MLP neurons of a small language model. Each row is named by its layer, matrix (gate and up: input weights) and neuron, and shows model dimensions 245-340. Each number is 500 + 50 x the weight over its row's rms, rounded and kept within 0 to 999. Numbers have three digits each. A neuron's up and down rows have the sign that makes its largest values positive.
A block is one neuron, or neurons of one layer that tend to fire together. Before each block is what it responds to, as a language model described it from the Wikipedia text at the highest values.

Responds to: Date range connectors. Dashes, "to", "of" and "through" that link or introduce dates in range spans, before an upcoming date, as in 1884 – 1950, from 1839 to 1841, as of 2026.
L7.gate1357:540553491495505499447418516506454440487508506453515533437470577400489550450573510521493501467498431580456549471472575593492534509494508487492476478443552512446544502525469492491420506489484487470503484559472458441465521462563559564449443506459531615446552507569520506456394355496521492479
L7.up1357:474487471551447524377426470458455420490545481383513456508521632414521518512570415491482485485511471578397556518515510580587605491487474482520428470458510536488535516632472524480453476562520551489450454554500439445482441438524487565506446470421524560502542448553626552523501467486510563474

Responds to: Transitive verb completions. Final piece of a verb that takes a direct object, often after "to", "and" or "by", as in trick, supports, translate, protecting.
L7.gate677:410454481526543498454489542503566542474438484503510518577492425401526474472497476459537473518452529551497506357434507514597537581501538465475400507552472486498475502524510496504489427557465448429501490488492603408508521544478555619438619485409480529461557550470491437529473585501520483506
L7.up677:545453411572442484474445491524468493401495382506493437517474446511482521502498464595540526392527480511478528575499446513463603555482499454464490456555473540524523500550548496482501488528530445637443529530569581552505550484501491506470429478407528420533436508514507577493571458474552465555

Responds to: Time-phrase endings. Last token of an opening time phrase, such as a year's final digit, its comma, or "time", "year", "when", right before the clause.
L6.gate506:458451491384543588470515530599485522480415434507485483345482510542594592563610539513492475455584442463448561439565548474486535502511451545501483464444507469458462482513468501437496513592543524517437483509560521421520560548476528510392446602495546484508463554515509537548526472501518557528
L6.up506:498592476498490413567467533589530508430482526618491582358461437495456529497486542464516447523462595492562447576563575539423476515517502548471443486462432500407562411456593459463535480467584494399478467400468484443482522457499466591454486574558521478510463565591450501486501461540496566458
L6.gate824:440481555523416456459491501494475468538460445459474526499494536452491521573641486492492388507553441479479513476560549471542466533506561544504581501518523399525544522521513514494460535536555471470572520479516432508474493460569510574529484507432496538589522468512483600538505479492441558490
L6.up824:490510559516522366524449632474527543520461549497450588467515450472509555492546527457528405526527566394678506559533544484419482536514491481491474475477469499569628500416558514596488430519530511467483494466525511509534552493547519587424480561514533474552553495497467414510578576489475493456
L6.gate982:492464436420471472498464514428505498555448542411517519501554527489490570475539469479611566488516469503580486466527578476539448402513464431548514461485498477520535573567432545522505572507526508446418479499469444453466539544536519597545460437479504463666563539477508560524536493514467574492
L6.up982:461377471499481505526580498623537472482401546496530556417527488475437567525432540479486530502517516494522524516557523534515558515478467465514473460523539475485467505514541490400531472499570498471421508496496511464483488535506473539508481505456546486518491547563497556489596476576448568571
L6.gate1061:439425499465463501410487589540427455572469502528573566356474328505500584485556547551515502422503476492515452515512530486480446492525464521419534457518337484440518464492595506524548562499554489559446541567489535455524494522535504585458570464493551503559509592501553484466478485475501548570
L6.up1061:364426538460449504402462538506500463474428498468547523425583395517562605441510624517509535503553489478550409534500505463498394510482459499507509506483397453421558536486540564537576527494594483527450499519589565420520545542524540590474573441550558433518460566505546494461474536424528581528

Responds to: Verb-ending tokens. Final pieces of verbs, mostly present tense -s or past -ed, that complete a verb before its object, as in distr-acts, kn-ocks, conver-ts.
L5.gate351:476481508507427487479509535433459599568457529534561503531467483529508456504515575533445483530546476507524460531494510519530440550505514565535400490590473486512521613500420500534461441489537489478561497453459576462462609508473416546527574569461432505507557566536519519472510463498514421548
L5.up351:416508546431473416515519517430498563543360490485511563550569473504425396440509500511472466593451492575553411464461559465466417503466507540471492586536477552516615562517422462555518468492573575493522449466499475495558520513438503502541527385561468529610529574510501531536486478457514448485
L5.gate680:328455474512523496470538584454520564476466440488433510536530501577517491540548535495510472475444505555560508494427576572600581456478467479465457446568449499399578476500513388516429564461490561452546615439503548495491557541439456519465471460475457529543511531455502573520510469546491407490
L5.up680:489521490455485498457546496472437563558399533541501440526526437534564467463505462596473409488506454499514578467502545617461562577553486474612387570551429483559503453492482550526531484463487550449449411509468560497504547487547476490536491496457641449485528556530593426487461532481533468432
L5.gate765:442519547575520475477523488442536513496503498513469502614487461461529448580587482502479576514478427524573618510524565604528458419460513486487496479453449552477508506552451359518396532444511569441467614437538535512532542519581474585432528448438396489516554533512433471538504508502515498429
L5.up765:528474426466424496417559507443497474512471448559428446561477401459565529459523517627497453519507523566452505563531494521416623603479445477500449497579384438447470368529483474515569525442503547472459420492549537589530483520439468519502524501432591449500479515481528495497520420503509514480
L5.gate770:418504505577505487500506557432586527449479489545509493584497540517492411542519514567476462448405535544527492499401550623475525450418491491498488507450463539483541534617545475468374520502465509467508523396496559505458562473467534547478546495487389476521526554487487538501505509530476431489
L5.up770:474489503412459512444513582563465463519380509538481500479469382480537529501576500557466433547557438517462516540530479419465572601557448611487511526552488475521476396556501487445575576513593540464447492495462552517419522508487437514449535564539481431409550504521544497465468474560527549456
L5.gate809:494521507547469420522473632475548614526415486498477588524517493457503454539548508515471528595400522536567533441419524578563521516446454474411363546453506552430549509559523486532463474518509491470465618485474569487450539432544518555469525485499464522562522517532468509566482475540511508444
L5.up809:489537552471390497427572481491487565543353532558493489548540502518553483487484586502549462444463495518550501500461437569498502539531376463565389496510510513447535443639478586557468492485526546408469520509566538469481466479471489503521507484476493479452557571496497432511427463582465488485
L5.gate821:473373516499409499500504500482509480515423491490557437519469511463480423463514518507511505455519388597531513486494484573574617473495464526576475489536548545437562566490517477511440473477509522490448526423521534520492554535529473559392457488504454456486558540496438574498551479565594502506
L5.up821:518565558425479474508573543471554536489541515444368450583500454466477496477441503448495482463504564428580461520563467455518505549455512446512408572509510457485528458528578577402519503464580514456422447478490495444428508466446447519508508475472461402385509520519477461530502438547443563524
L5.gate894:364430552542426540477497457461556576511509470544440516471553539490488456563477522503546537468463526596541520498452573563500492453431516454503431400491442554474536505622515518512290527464445481448412531470447569459440579486502470522511495482490338479547589565439448526495453458553467455496
L5.up894:559447508436491479499574614572562524497484539546455515454455493530509459572510552484487450519537501528470484539394522500534599581484541501403507541526565540498408446395559456531542537456553490426541530466497517515558594430515470470501370458494486484440464478493481572516495552489479501469
L5.gate910:377473531472423425469481662434564565564517491531537510616556488513480502460487480460504500555495428560543531493449555683579504508470509436502470491505490522451525487576524444477438464491479549432592495317524593474501488555491494595432470428472408500508535486515425518515528535522414497458
L5.up910:526527539465443424471573478523440474515523498489522476539473418486572522506429586573575546444533512498540462489522469454513625565466493463672472479632439469487549495495525538412510531502489526483439471496498492525513441565465528423468560527471480420452539514546578492472514418530445516429
L5.gate1010:466485462618517558489440550485437603503432398526487397495575411502512531547454489541454421560535441551484510514421520546487555529470544537428533446470487483411529458512498453433412530524418456446517588434629597561461549474575516496473431506353475559496500503557416530561420479463569430499
L5.up1010:440449499500546470487540486495474593537429479533449505454558456471461501560426525470523412533445538535607499473460520458541571499540566432507536422462457571411539428552458496464461523507491493454469576389574622480496537466574464511517487447421512461537565552544462537636475472523518523493
L5.gate1074:452432546531501507457475461435507501465510427481479473531507502478485485497544479529565365479479457585488490457474572554439395495470496612530544416495471535561578553511548488463417513525441492445501620461499590553433561501493483534525516487538405505521586508492470501474461503551515514511
L5.up1074:440513530472417452482502504462494548494488502658447395488530444384579520512500499465646421496456515484560493467445515492450479474510566449536470472451422622515574486502510465460451462545564526390427556499537612588501486482481399509516525426533422431535582513528506438583554523569487472540
L5.gate1152:472526531562455537503446442482540469510425421587497531440519577464489479507526508443467404524477540525525488435413544578488483568566454553532441512454472545400585457485508477446372421505438462470579539491511512546477529507554484567472520425425437479587569495479510540528474575557432498495
L5.up1152:480653563495418476495572480503498398558462487564451468452517521503478510551450551541487424551549485550536505447494495492543552528536525492564522466530441456461522400486500545406501479555562462580515550494474463584442467470516511459517497479473509386478498439525542532401357528556543601473
L5.gate1256:462483473572495544512488518427560502481448462571451515556528475410480452519532465511494484539437549596465525428475477586596490454447498460411535493454435527448497383582544479509430474493425442474441519448509578452482575429507512586450597460396445505509471549568388475513402565435499480470
L5.up1256:519486447421356484578500511494485517547429527571538502456466442411487505454455515499560490477492546472493489508552440451459528525451521466490463581545428364518493421479516504518571374513508407563457479504483508427527496457501385502491468461482518445468424492518529521473511503556514516472
L5.gate1421:431466470430401477528507590467513447494493473500456521415526547484476530501444432538514450516484481545548511529492493563632528484554465587499469489510466491477445528454485428563475501383450564418597501480517478418527523561545580523499513529474491497532490550441466568473502434508450407461
L5.up1421:468426504512507578532512530515527496518447490502445469424506566504480560447505417542588451546556517545477495533413445470521488516502532523444460459410470505487544491420509444493478555474504458452466522476502521536490594463459461479404515482509392501484484414478441489488535482520493468562
L5.gate1458:380454492594539548513380483479483523419455455637551447546494516415500449487487516495509456558460522574462503545494507596490499422449500415481528474449463576516489474576546437512299525511437478507394539471457644417480587460502526581462483478529421592519540572613482512572404503526504509425
L5.up1458:553533473452435550422562508502538580474427504549502501453437487424529536455522485498580442403470566436484508434615397450412572559475495537544528527494494409468493493520503592507509513471512527463434498534493486599413524446520491518480473477574454431458459537554476491500525502520517508515
L5.gate1527:494541518507450446505511418482465556518500529542473489446514499356578490492537518463483463442461577484500436486491536491523478505481530490536471504588405558471506503508503530457462524401477469429540565587438547560433551443491467437436566577491416544520528594495493594568499483517481477501
L5.up1527:552419469524489414493380464474458501480476510548467476506474497534516424536337552508498581508493464570531450538508484392544548490465500417447419506528541629465490472496503503556489537489415503460533555552519443461522597562529472467514531598496457585504490474468523541446513408494538466520
L5.gate1683:439475427538515541452467564431523439464442453517493528522555522427543507500575498523525504542507497578515619466509522512562585494480495472428398583535526451533427557465480500519396512468500499520488576498453468424485557455518424522490535425441437448470493470581347454465426507502507410422
L5.up1683:543464502580523509474512524460490450489505492518519444548420457430448502549488503528564395500562559565454399555480481475495478533491465505485555515470501580504546556604568547460541525445494392489442512575547573510523597501505535563511603522456459530502514453542584525557511520489499516463

Responds to: Infinitive "to" marker. Mostly "to" introducing an infinitive verb after verbs or adjectives like able, failed, began, as in "able to remove"; also "of" in "As of" dates.
L6.gate127:478555560515541533387474590496556520484433411508482542387544532489548543512578426543437489419470499518479512495573602529485503489479523597510455476487508542564543488540492532525420450600316490538490552632456565574559519433515485507576462515520451495491511443604557492483446578499459562515
L6.up127:501505504527487527516521550453456487491489489462543475505446453522471499404369494434621469492498478528513475513415497500464571467573461536494523502551523500525512524465485509544531478482508614531516523492514445585483496502407471546472417532462461520475523487493503507465565536557534432367
L6.gate757:376499496509498531503371474452514557511458465459473486572559520586522551576502582501513395529544520505484592522473538487463557439444523422426508447462418401504585452468474472439423424419490428510494486520559533511629460488456424482527564470404618560480450449526515482530453501505476538525
L6.up757:400513485458491508503476486529448519449415526450541510538571544496543467445444499558414518502485480575484464393418576489574456454511464483535631437476600441529533558573518609474518385556454494458583490471480558559499640485567453313407448564485405511560582415544526546563490504489485503459
L6.gate1081:495505496548503460507500534452519508510521554404386518460511520538572511506516540608519521581464444575472556534517498460500532536558538508418478408475386610447453517505493574558541527533470545465516516584427536443569475583496593448537571531527529533383497582433496466581491417527514452458
L6.up1081:373411455468450574559487618526510470452469535424505544467508598492580515402462496473521490537461526553452576440463588463458517395414521407519496567446500501556565511499517452557508502610584598540434498410512489381551500427575490571503468462503500515595576576514440479574452606449540564381
L6.gate1271:458462478447524531435519540421571515523398576479422595473512513506508439460568363448481482415493520584467596459509616469514476526448574382530503491476449557494541522551479495498475464546436611474501444574419480487495473463445501480568540421467505421545448491509579465506478612503452540562
L6.up1271:464366431482500479492544481448456477508541483528512369438492481467489619484452494506632459479459470519492568482532501502480494456507460547472478519448453497531471505478460489513558568518447569547507539491453458499518461510447439520519465565458484468503434656487500523491508535489497334409

Responds to: Connector after years. Links after a year or date, mainly "to" (from 1985 to, in 1937 to start) and dashes in year ranges (1975–1976, 1894-1971).
L5.gate76:537366502494486441463518421593452514467405473455557423493550489464495570495568461476627491484495512423581418505467496515486493512523520510550511483610477547525509458528453501468544516532504502542472566564523475534491512475556403550497538550463499533452470500519476565501529529460443587533
L5.up76:470434485491497502520525490521392398527415466453524559514605613494519525550531518506503563535500432542364493541506580475602469530515461444641511509471482525446549512465436522380544585599583483338494455487488439403469458499451528483478473464539506459513564512397438527534500553492454435418
L5.gate192:544443435539481456437508551578462499536566496434437405453542427477581543508591479588571572487460471483572505489526539535574502551493485541482466531484524380462589528482423412473509539565590476421553500413439445495449515451500424513427482523512580536389468519452400556523542497552440508570
L5.up192:548437444452492506399482503446488459539485470446537488428500467508513467503528525517479470430419499533627453481519632478517415571500489484498453492516523454537593463470472543529519532437454591528553397533438505576455570434538561477460523489526487480498461539481526571546556419596460435589
L5.gate200:461549561592474492466495574420506476408435520424478519544561520483483466544480443487515572496610474538499543510438505456576456460512445470542406560450440529486501501475485578434479621428475455489499510419493574443389482441476579514453466584532486476528481516452445473511483446507438432543
L5.up200:586413490458546551373503493551465507503536482404523433465485482516527577553476504540513528474575450560538417489445469524632538528474478518535573567460446440462508495519437467543511436506440446466474525476485406564493530492604469430621518491445572529482508475472473505422509549562524499551
L5.gate264:478460500455496511439436490459465546538489485479502456511514482458515504589494478624454462512518493554522461559448561511507564554530532442442488514533555415547462530495409518530476459489412515477537483419373440392452453458417544501524535531381455447535476425440500493567489469446464563496
L5.up264:493431433538481505448483536622465498461486511418542506500565493577556505506515457593525549488508503567498526476508438611590590564466499552499496525528455463535520561512536377478419540564567497486595505487496512471558509547482380490495528490419577475430413548506502540491506524498553439481
L5.gate303:394484491485488450507423520524482537461419525461499556502492507413550515514466466491523471468489463534489486441462485468482577475504510485427506429522577474511524537558473494513521486546526484493567574582549532414482572509479556507476487486449535623556504602479513575466482464525377562535
L5.up303:465529466561541529489592471542512504465522583356522455536517524452491405496445402491488490480529535564586510519473621615537552489532489450512515359443503444464527481433472495379426512513395471513498481406533507457555498446509485495523407510488507350574488517478554482583517527496432500498
L5.gate445:476469498395451517518577437540487438552451469537525521419537493524541510493570498500587570458617538543534520580600531547532541504598478569470487536487483437426617483467532492518498531422545483419561528466512494517397536517537435510403516573484561393517475599538481557486479480433543452540
L5.up445:533449475493468535456511491492472563505456545377523540536354462457504556583529375448541415513439436489473390518488454539493568545571501540487438474512477478510519525432522448451552570377527536516519568512360464507516441489532527509485487575486629503537466553601529486485556487600521491595
L5.gate535:510439450526587492482559514560503511477538535498428528516362454505486495643472449594535561470501501532469465504507541461577558421497520542470592464459441496374458524527386501534452554449488511455524512516473457556460482556510440455467522527497497525527390465498499564425577442598531468431
L5.up535:531453459411579601447566555429518434526476559465526502517485573504569528543537405446528473527438487482498450557548597367493451538532543520607531506530549440524549450409504427519499529417524373453478484595491357447507472550512527491578510564500488512565440428551507481506421468490441488577
L5.gate577:434455428435483551487499392480483445529527475468455471497533520540451579519569483499541475409468568471398599499594579541529399530396503601455539519514514440494480515452425502461495569568442532536537556582483504528363506423623559542450548454525538515476489359509479558493488477487512501465
L5.up577:532466463473519440537472499569426530517523505420547487450595476504461553525493450546494558433501466469525563436548498546509517522508430537457479504503539461525523480559490474495489534503533530526520571541502392601553492493416437554572462532418617474461439467527560493442506476500406470594
L5.gate606:444436433538484513492429560486557512468497438533514430420511512451486562420463495494572424497487461489469554440466564513420512455486501511469540447518464473512508435434511459522481396487410495582505589517444456519537478463487490507520502517439427589547514539518518499467431549477492429486
L5.up606:445557473440573522447465529598535468485450453507460520464534587424571486560520478416428446462452559550486499444391593471472526410507584497568576451420483473542541487483454586493406451525449492571483511519414535529504506381549481424571493436482465509462485518489619556475382524465464489480
L5.gate755:550513369474486422438459512516490460550523573549508475485542499322513473525511475498514399473517468548556519455344519536512455547525552503546459468489500409506486494464492467462390519437454470372534476484546618484425482459484529497482544570500402490467448569507526500502491527557497478593
L5.up755:563452507565479519474496534502435485550433454518519407440492424430497563548559489561562447467414434528554399520571470611459471567517488560537458529504556495496460528515409542467550538459498506528477402463501427567581562475450453567495523474574610558477471603470421488472464446552644424582
L5.gate1007:483531475411476584480501429593568483546418477489481475514493527498527543461510526497524537472503557585406639501481601578566513444533552479468399441428500488396429509529406486401442544586415440525428448544487461546510436553512521421592522551463527455502489576520573495442477624438500400579
L5.up1007:487556506526405530510510528410597536472410480533522559533469490431520508441457461517515522462526462551538504452561522447539438429444407478486516551477482462499587544365496410592502402520510549620510458445448457472535555468514467547470449470486504521508456506594562487537484533542474524488
L5.gate1050:521481468582492547414428488482433500458478444421453479578480507453530485522569527551465459434510436523517473503399444508602572491537551482397499447493499483565536549523476457574485475476456421533630497528533510459510453532536582559388519532499491590504430425561488523475546495491556516448
L5.up1050:504640532518511517396481435485491444466484496500439481483469558510571513488476459533563429504617421514531477530492438516529468484503526508440448535507486505583477473549460472494495557512559466502512449536408475475536480543596405468476495505488521497489490452564452445522481470442457545439
L5.gate1219:562473524462593546431581456450405501537546490520470412445628468457496493505539479456509442516497491526540543513511551509541544433517489546417510548552547444506476462503493505486511587558466551457545570592506431513526569489430453520534552585495384511473557470531519591480495506557506457536
L5.up1219:549462435536520460469534565511490421546476401467457500496418466514493515392588416510512488447501442450525517500442489466483454544560461562466487535529484465570453513470537482491535543415562504551518539548423484468455492511476500489447523570509473579547538559476498498496481511463441513528
L5.gate1381:597356455496541500473488512481426420570554500498593485618474414451543556453580452522575499477496582624539461532423545463556568426508545497540508501504504458476577574382446486559465504484466532483529467518468369510448491574566408503445517536505532422500453521489620450557524459570456382500
L5.up1381:510516497495512617518440533563448476466457452395566495523511553522520489442562448496580537486540402513482495406479492568455449509540529445468578509412540409452560507499456493468422562581536495536459546492460420555440503487485479478502433532506518493553495526492498527485463627493508501455
L5.gate1418:553434396502437483499489554540557477472460448521476513512546539451504521523528431572540472479506470525566543386431527478512598506485483519496463555517511445525516550550499423591431585487511479530514529595505443482498567438551436590405529511525547513533440563513487451526433481579517509489
L5.up1418:489452575444597439557491519547493445503532519493509474500542537498593529454492451526548560524473500525526506401405533500444388508520438472474521492532485515510485536460408469550462571507428534486510500503554485457552543550575492466416553397577481453535504533498446520499506530481512485406
L5.gate1588:497449526449465416508537547539588441565473573473516514620446512491494525539529526540512535524419485465576525435527560468485438501493551554556522488454468539459531457529521479549536511503512456502541470568541534469599484473633639494518451515625440464502473445490398509560548558449468538504
L5.up1588:468490420496574511314421417507451531533482432532504423488466582530481442560509496523398519503469545606504487442529511513528480443526499504531627454504595497496456577610538442433482485503424486503525495542437454536518532542459522427476501528384552481443410562510554586500513442460567473491

Responds to: Past-tense main verbs. Past-tense verbs (often ending in -ed) serving as a clause's main verb after a subject in narrative prose, such as affected, killed, scored, decided.
L7.gate689:458354496596478504521472534492508564631439348446549556476549531480586454492501551523475426440508419555451553467466560552527448522460474552572509482513515552484515642496454484570513505463412498449483563533575451639497481488467526482439552526456450513545572529430532511539547493524522526548
L7.up689:423459558536474419469456480463515598572395463481472574501510570490537467549521515510527411532437550574579554419468590504422575538539459504566533513489419530448594478522514608505442487461433552415418552528476467617414524423450503496510564482455493461515530597439475540549493449516434534473

Responds to: Verb end awaiting object. The final piece of a main verb, often split mid-word and after "to", just before its object or preposition, e.g. penet|rate, publ|ish, bu|y.
L6.gate156:456270532455582512507470555485583522475589503488526445564550557493506478512505464540479489545550540442510476473414507599432603502510456509523536446473460451537513531558473533522461562494423479501519509498460486524469567481485512642449522398368504432567507553472444520385447516521450434405
L6.up156:466481496485554488524612527572442546424546361550531516536477540618500445442504495528523552515487538613444502532407606530489551440588511464478587569438535554478472424529493386547427559551523464431579592490547461502509484496466464525440481423516450512563524478532432640596491451441573496476
L6.gate399:460480560516604437510432467574524525512547474481574478457455565560534459651407500492476410541440483557618496493414641549531517374505538520517549458555446633522484461484459516497421508475438483588496614434549480467496591431505501526430543560538469497524569468453477534560509455526493464559
L6.up399:485621634552521457503545487492575520431534507477491504508456602496533451544484509477497644519471429463492432450442504589536541406380529426414521462538486526469519529479543513516454481421471471431533482512553513455467501469508492575510546526485484560547502471468395441452455512557461488344
L6.gate1013:487571474588480594534539480445615500527395593507559509486493508499489492512545420451471487401458529515527557535476519522511520452534492436465490490510541476495561548389517459436456440515479439578488460487505552480511619502492456508440453599523535485504538576543475505433546414571486480517
L6.up1013:367514487532401458504500527429450541365538463514400416572502494456394453394410506463594482468487513555611568478412578545511423486429548435502495447422415643446580617581504512570518454548468518434518490430567486451468533445457491510451478490496525567535546446530502493540494582496513427524
L6.gate1659:488505517399559506482483466554556467533455468551497569477557540516434447604588530578543584524399562495498476547558476520519441496517591526490448581455442607510566524565643483478451441520472436432435518546519590434493532460518441585546493524510503485534497527519475435457535478502513503550
L6.up1659:446528520618526510470482574492507506448449510550500439491627498412463457467528437504524398561474518510620465531482485515554478496416496463556481507486461592534488461553559503471437462509505506493500512487424458413491529517351484557509525491452404556555481468468509410523480548544470437534

Responds to: Main verb after subject. Predicate verbs right after a sentence-opening subject in biographies and plot summaries (wrote, recorded, held), and the last year digit or comma ending an opening date phrase.
L5.gate108:483524522522536467459488493502510495522459464513496579435482437527496601472562485550506516389462492483465521517503505461462444534541569440476520487525464642470563540401515441527611547516457437573541510575415580487500418455528570550484552503522513566503480466555512472513499468453439514464
L5.up108:405528554532547421473492404498516450481458485527451596445494499464501590506478575412485541503523537436477541524464634501505499532558480435520552461463467649452562510480510488527598514475523484557522478574407549461489448487555597553453564475508549490456531516547488541558477491446452488444
L5.gate117:544547540505503503510466482503534489582416554546534479427484393552486592464537459528533419527416486486582524542572540522487517513567464495394481494478462530426568510472533531478501469518490569487540516472421556517484502529532478449507499509505619402483523536488431457522498635543494511604
L5.up117:478500458510454498504406573480370489479468538492518507455558477522581446458478548494521431447503539454520657458546460493423472480498549537521537498478489440488538566465495516416466534463561561466399564469544493528496505481597506595399497461512523500490453545459483496570392425499511504532
L5.gate274:454411570416487471431526477494499489516541501557408555500529522436469525491496496477489440420490499578654513438403565595544505477475487498568472495472569492471539557477500464534376625468436520436518541498510472544508533504457431453528426553450474496529548593402553545530523524429485408494
L5.up274:421488536499509432533458493624557559490439589452553542489542488477498518518512539454519554504449544526487478468418542605501464511517507508514575443560441524466542581367456453506485557465517544377488554452392567529495538563502517541491460517552532427562595455533502538549472464552438483510
L5.gate283:515367488520437495574501551475521532428466475463515517425482506561405556556473490475483458539471471475451483526522455523484551412481426569455477489465445460355525514448506393511604429573525475553608497421541415512430598447475489549526442550508506524475495382485417453508577547521531491443
L5.up283:440446461432508507520452532498585510436445504515503538413531512506503535501392468457427405458420497475534518561499479507484539488485473573571445399485359468351577422431492502564526523473548508469595433447515472556456551520531451573459523479524463384511541437465497428600504527463508439507
L5.gate314:446476492475481530485511563512555481485497453491488610423459449500480648455536525552527559414509530483486556524506534559478537451552456494449524470493469511447537499510583473475556577497505606553560578582470491423496483465506505636464539511567531490567535498571515576436534469518579535485
L5.up314:390522578478389486531525465489543519492410456470524630441568429519450617463516508436571499316454542415517523599499484459465519428592502525433485438516446501501627510542521573482593540552571545556471515539450504498502498512499508582472486493501513423530559578535580484543551495475521499523
L5.gate344:471596519455451525477463653432509432534500519502515602565527477424458510489493424542539507550463455544539503458506508500467444523529598436476482502501540550479525499465521432476550490427576537473504474523463404434525445493541552497464454504483522514574522520502459454504515420544504469471
L5.up344:525486519518486470548510487458583481476562587533500593419485524493381526551526426509519448478501517455455532532425524552548526511459560580543398494474583592463535490506527411485469582516525534497527456447434520510390369395477510530577458568503543459559584389499490536479494443514508501556
L5.gate430:407543522419556577481447508446546525403463414530481541564491470566518459444531536563439496498440480472545584536503605511541407446517493531495585552458499500478500540534487555534463397566486491478580479460614559508549678572534563543587524506525467497555512483521509515491450577523450463424
L5.up430:411603576445394553551483510379578499498394519633484573573446468492424495510461513581557536551437476497480557522489543629474520460498530549529498482484517508490543566499475601536436497456502554544438505443450584527522497489458468538477502475505522396477596461563491451520510530492514477469
L5.gate886:434382509583476455367496558469510581481439475520500466547495543464529540536472478575521531445497567511538515467447493550493433523566495530529526501622473576438561485576435438455459509456515511396494616477535541579504578582424443470392429546438490479571508573429536524516520526541512425547
L5.up886:443545559525460506541495539476585444486534533519514557548423530604571522551506493556461514615527399621506578572496543611411513530452558441480493533410535570465546510403521528493508469436413509458518476425543521536540524538490454508517400479394477530557596479468497430620479540481546443457
L5.gate1191:424438509497426510472447553409512492537517447550519506526560533423559530519513557597573579507439520504535468522538570586516459607571491520575495511611495544472520506569483508484378604389439529427448539524489556479479487475474509523406545536480463514547584527512491492528396446461602476476
L5.up1191:446516503453478575564479507493504503494450629545630598453535497423564533465516454519581582508468421435479526509488604537449488576522423477499429550492482534476597632414527480548477465502447531551492466548477529483539529553424523504492522433518569469540556471523500430474463521564478501468
L5.gate1226:428513542509508506610473509462677538465555482394529629416475504511389461521455557508502468453470457588513473483416542480493445412516559512428550445463538583406557455547535604514611551499530507545518464501504490494479573475556534557533559545602467522574556423522493409489431429484450490546
L5.up1226:476535475539519507565498422492540547464567542437548531408465546516394452564479561424515529503422515605486483501474522527511491360523554519493454444468523508398589453502487556566552560440573540520594476508425491407482564480567489515506549495570458489541496405492557496497451432495512431523
L5.gate1236:490536573518473533451465517429525484431523519491589521486470443475448557512507457510452435515423436516476537486433564494494500325434488512440526495490459525424582516563453548505483547561492504515514490546492474524531448503539475559510511548417534504527450528548507518512475498497406533433
L5.up1236:493461603458449529583490485439588418461436501530411464504526490478548617460453567505488542464489534439489482611494617592520543538476483470499400537499460585475529495514532479548465414515416545431569447531504555472616539519552514548523524429466500438440406482441463462502532544580460378586
L5.gate1318:380474551481534465453509487515548569497521534557479504533527554460561467552424552542484443494535485540517591594457468493555421517529501457504498493526469505516510416475447499471444504492508440427450511420474619497547573542521564556464532545493461547495503528532475478582555573541511433618
L5.up1318:477480447515437460500501529485510524462487406581525528424376527449506471527467520612501488490505508526414414361506479474531458459552446488497585462541596518481540507426478482504495501505466484478551493501510514480515512591504490445470542541552416491501550521505545534391469451547447475385
L5.gate1577:462468532516465522541453542498534493519514536524538641486495414477473465520519461545525423446429444437485599428464534512450514430520566560475485513431488542441553494543496486547505562530503515505476483496564511501488505475488480506516423535552504474476546436458507454526443666507545516473
L5.up1577:384443535479450461480514500530524484451516607530515545486469421511503420516527471480496532446431448459462613480463499550496547395569542513528479433433509584451533556464517489561580570501548581447453484394614518515469464501449481534501374539527517459482506510421462527484467529466546494475
L5.gate1608:404399533507476471518491631460475476451413444525467473502509423531487565517511520561554491520494482550462581485459558568483505523554439465525432496517424535474513567536481429469379498497368487470505627450524555553482525594470451539459447567393554482528574488473475548456499530540500426464
L5.up1608:461433532405511478500530462513436471449419548555417476522451474512532539486465516498478483512473584521500530435499523540423529461543376462627441472517405550475503477467567512470461536511414506428453532473514477552424514525482432490491490532397577426515554554421499566476535493565446469384
L5.gate1624:410454509481420476424574506466521468513453493500504501566517470432433462533449534539510449531454547576555550485474477532500483460470412555569502463559613517509564450513481474491455523448484484487440577511528468510402414605514529495484479574453494525581524549480468582480574492465455444579
L5.up1624:605429486509598487443491548593473513522444475485569489526371478558594490582563530492615543505512443534458576532498488507430581496551526557527575412532534448462506551510392396513520558562504486395550561551424464544469466537540488485475451574534492495516505488548477422461519502546489458509
L5.gate1659:430532479446629522465486528431504441476446450548507548442531512517563604505572448524496464480503532504489572494588538486555529499505571517518441599489359544409492482574560580514444627551529547487475509502447555514440571486493479562379497584504503481565669504536455460515462521432590595493
L5.up1659:418538511515604500514534440461517454436493476541452400459500608461581443585533364441434458586449550536585575476491521500579475468479582525578476476396431490474508546471457584477419601506519537465489459431465431475432596534520439515410491514571476423499580493487455504533426514442441474429